{
  "norm_eps": 1e-05,
  "beta2": 0.99,
  "max_grad_norm": 0.5,
  "decay_fraction": 1.0
}
MLP neurons of a small language model. Each row is named by its layer, matrix (up: input weights) and neuron, and shows model dimensions 213-276. Each number is 128 + 24 x the weight over its row's rms, rounded and kept within 0 to 255.
After each neuron's rows is what it responds to, as a language model described it from the Wikipedia text at the highest values.

L3.up304 [123 140 118 133 143 164 145  97 106 109  94 122 133 150 138 132 142 124 153 123 119 107  97 141 145 148 132 116 156 112 141  92 119 128 151 165 136 106  84 135 116 149 162 138 148 132 114 125 140  97 123 144 138 152 121 124 127 185  93 111  89 120 103 153]
Responds to: Indefinite article "a". Fires on the lowercase token " a" mid-sentence, mostly as the article after verbs, commas or prepositions (shows her a portrait), sometimes as a split word-start (a-uditioned, a-uf).

L2.up330 [141 115 146 131  92  80 148 169 136 127 158 130 134 159 137 116 126 104 165 127 122  97 117 160 131 168 113 137 199 155 115 113 126 134 101 151 121 103  92 132 133 134 168 115 166 148 112 115  97 100 125 108 132 150  90 122 114 105 146 134 156 120 157 146]
Responds to: Table row line breaks. Newline tokens right after a closing pipe at the end of a markdown table row, such as header, divider or data rows in sports, election and discography tables.

L2.up777 [159 176 167 132  93 145 151  95  97 126 152 110 145 129 146 139 151 105 115 186 139 101 137 144 128 152  73 142 137 129 142 120 141 126 112 135 167 131 138 178 147 135 124 122 118 124 121 137 122 163 110 157 122 127 131  79 126 105 131 133 116 136 157 139]
Responds to: Article "a" and word-initial letters. Mostly the article "a" after a verb or preposition (makes a, awarded a, follows a), plus "to" after managed/decided and capital first pieces like A, I, S.

L4.up291 [103 133 155 143 123  82 139 137 147 121 152 122 130 106 165 116 172 157 136 143 126 141 114 161 120 128 104 128 122 129 133 161 138 131  84 140 119 131 120  85 122 155  95 138 141 110 142 138 178  89 153  77 100 141 152 127 117  63 171 160 135  90 176 104]
Responds to: Table row breaks. Line breaks or double spaces right after a closing pipe at the end of a markdown table row, before the next row begins, as in stats or results tables.

L2.up319 [131 123 134 114  84  98 130 148 129  88 124 139 130 117 162 149  97 130 117 140 174 108 100 129 150 147 141 151 141 128 145 132  94 113 111 178 118 160 153 136 138 141 155 133 132 128 115 139 143 106 146 102  98 151  79 123  47 101 125 141  83 217 139 141]
Responds to: Hyphen after numbers. Hyphens and similar joiners right after a number in compound measures, e.g. 9-pounder, 120-ton, 800-year-old, plus slashes, commas and mid-word fragments.

L3.up620 [162 187 143  88 168 104 147  91 146 108 123  79 101 157 130 132 127 130 113 143 121 130  80 112 111 156  60 114  87 114 173 149 114 153 176 128  74 145 135 163 154 126 117  95 186 114 122 110 100 143  95 129  99 147 120 137  85 149 123 107 123 144 120  52]
Responds to: Definite article "the". The word "the" after verbs or prepositions such as received the, under the, was the, also as a word-start piece in thesis and thermometry.

L4.up354 [130 145 141 136 146 142 167 118  91 113 104 123 127 153 149 138 129 103 128 139 133 159  96  85 136 151 122 113 138 125 125 100  98 119 161 166 113 107 113 120  99 125 114 123 105 132 116 113 138 128 142 119 120 135 129 138 106 118  54 109 146 102 113 123]
Responds to: Noun-phrase openers. Determiners and prenominal adjectives that begin a noun phrase, mostly the, The, a, large, small, old, in descriptive prose such as "of the", "a large".

L4.up747 [110 108 138 121 126 148 133 151  95 133 108 163  79 173 164 111 132 135 156  92  94 145 120 152 112 106 119 138  99 107  98 108 138 141  79 136 119  84 148 133 132 189 127 143 149 108 129 118 146 112 125 134 110 130 145 116 135 131 112  93 112 109 107 121]
Responds to: Indefinite article after "is"/"in". Mostly "a"/"an" opening a definition, above all "X is a 1980 Indian film", plus "in a review", "in an interview"; also some opening parentheses before years.

L3.up171 [138 136 130 137 148 102 128 122 109 112 100  88  87 169 129 147  85 119 100 145 157 162  83 129 124 127 142 114 126 149 147 143 131 158 130 108 148 140 133 141 155 130 119 120 147  76 149 132 142 139 116 122 108 118  85 107 104 106  91 126 104 165 159  68]
Responds to: Number-attached joining punctuation. Hyphens and similar punctuation right after a number or number word, as in 9-pounder, four-speed, 40-mg, 4-4, 21', 127/sq.

L3.up478 [129 148 187  74 113 113 125 111 119 118 158 160  94 159 110 121 134 142 131 168 144 124 111 140 170 159  65 112 147 103 172 160 133 112 115 159 140 113 109 144 184 113 134 159 157 139 137 149 164 118 149  80 138 138 131 139 119 125 130 104 101 131 142 114]
Responds to: Empty table cells. Blank cells between pipes in Wikipedia tables, often the last cell of a row (election results, filmographies); also "by" introducing an agent or creator after a long phrase.

L2.up26 [128  94 157 109 127 134 132 170 133 117 154  94  92  97 153 146 159 137 147 160 157 130 105 116 119 141 111 128 143 122 156 135 128 123 123 101 148 115 111 150 145 118 126 127 126 146 147 125 163 155 171 120 153  93 150 105 149  68 121 110 122 101 108 124]
Responds to: Date slot before year. Fires on the token just before a year in dates: the comma in "May 3, 2012", or the month in "in April 1993" and "18 May 1870".

L2.up333 [131 111 120 142 141 144 151 127 142 131 131 147  71 170 148 125 168 107  74 112 142  97 134 119 120 129 103 180  91  90 152 125 145  99 127 158  62 123  83 105 142 107 146 153 128 100 146 133 121 122  96 123 164 136 125 113  95  81  89 128 134 101 140 110]
Responds to: Definite article "the". The word "the"/"The" opening a sentence or clause, especially right after a Wikipedia section heading or comma, e.g. "The song", "the municipality".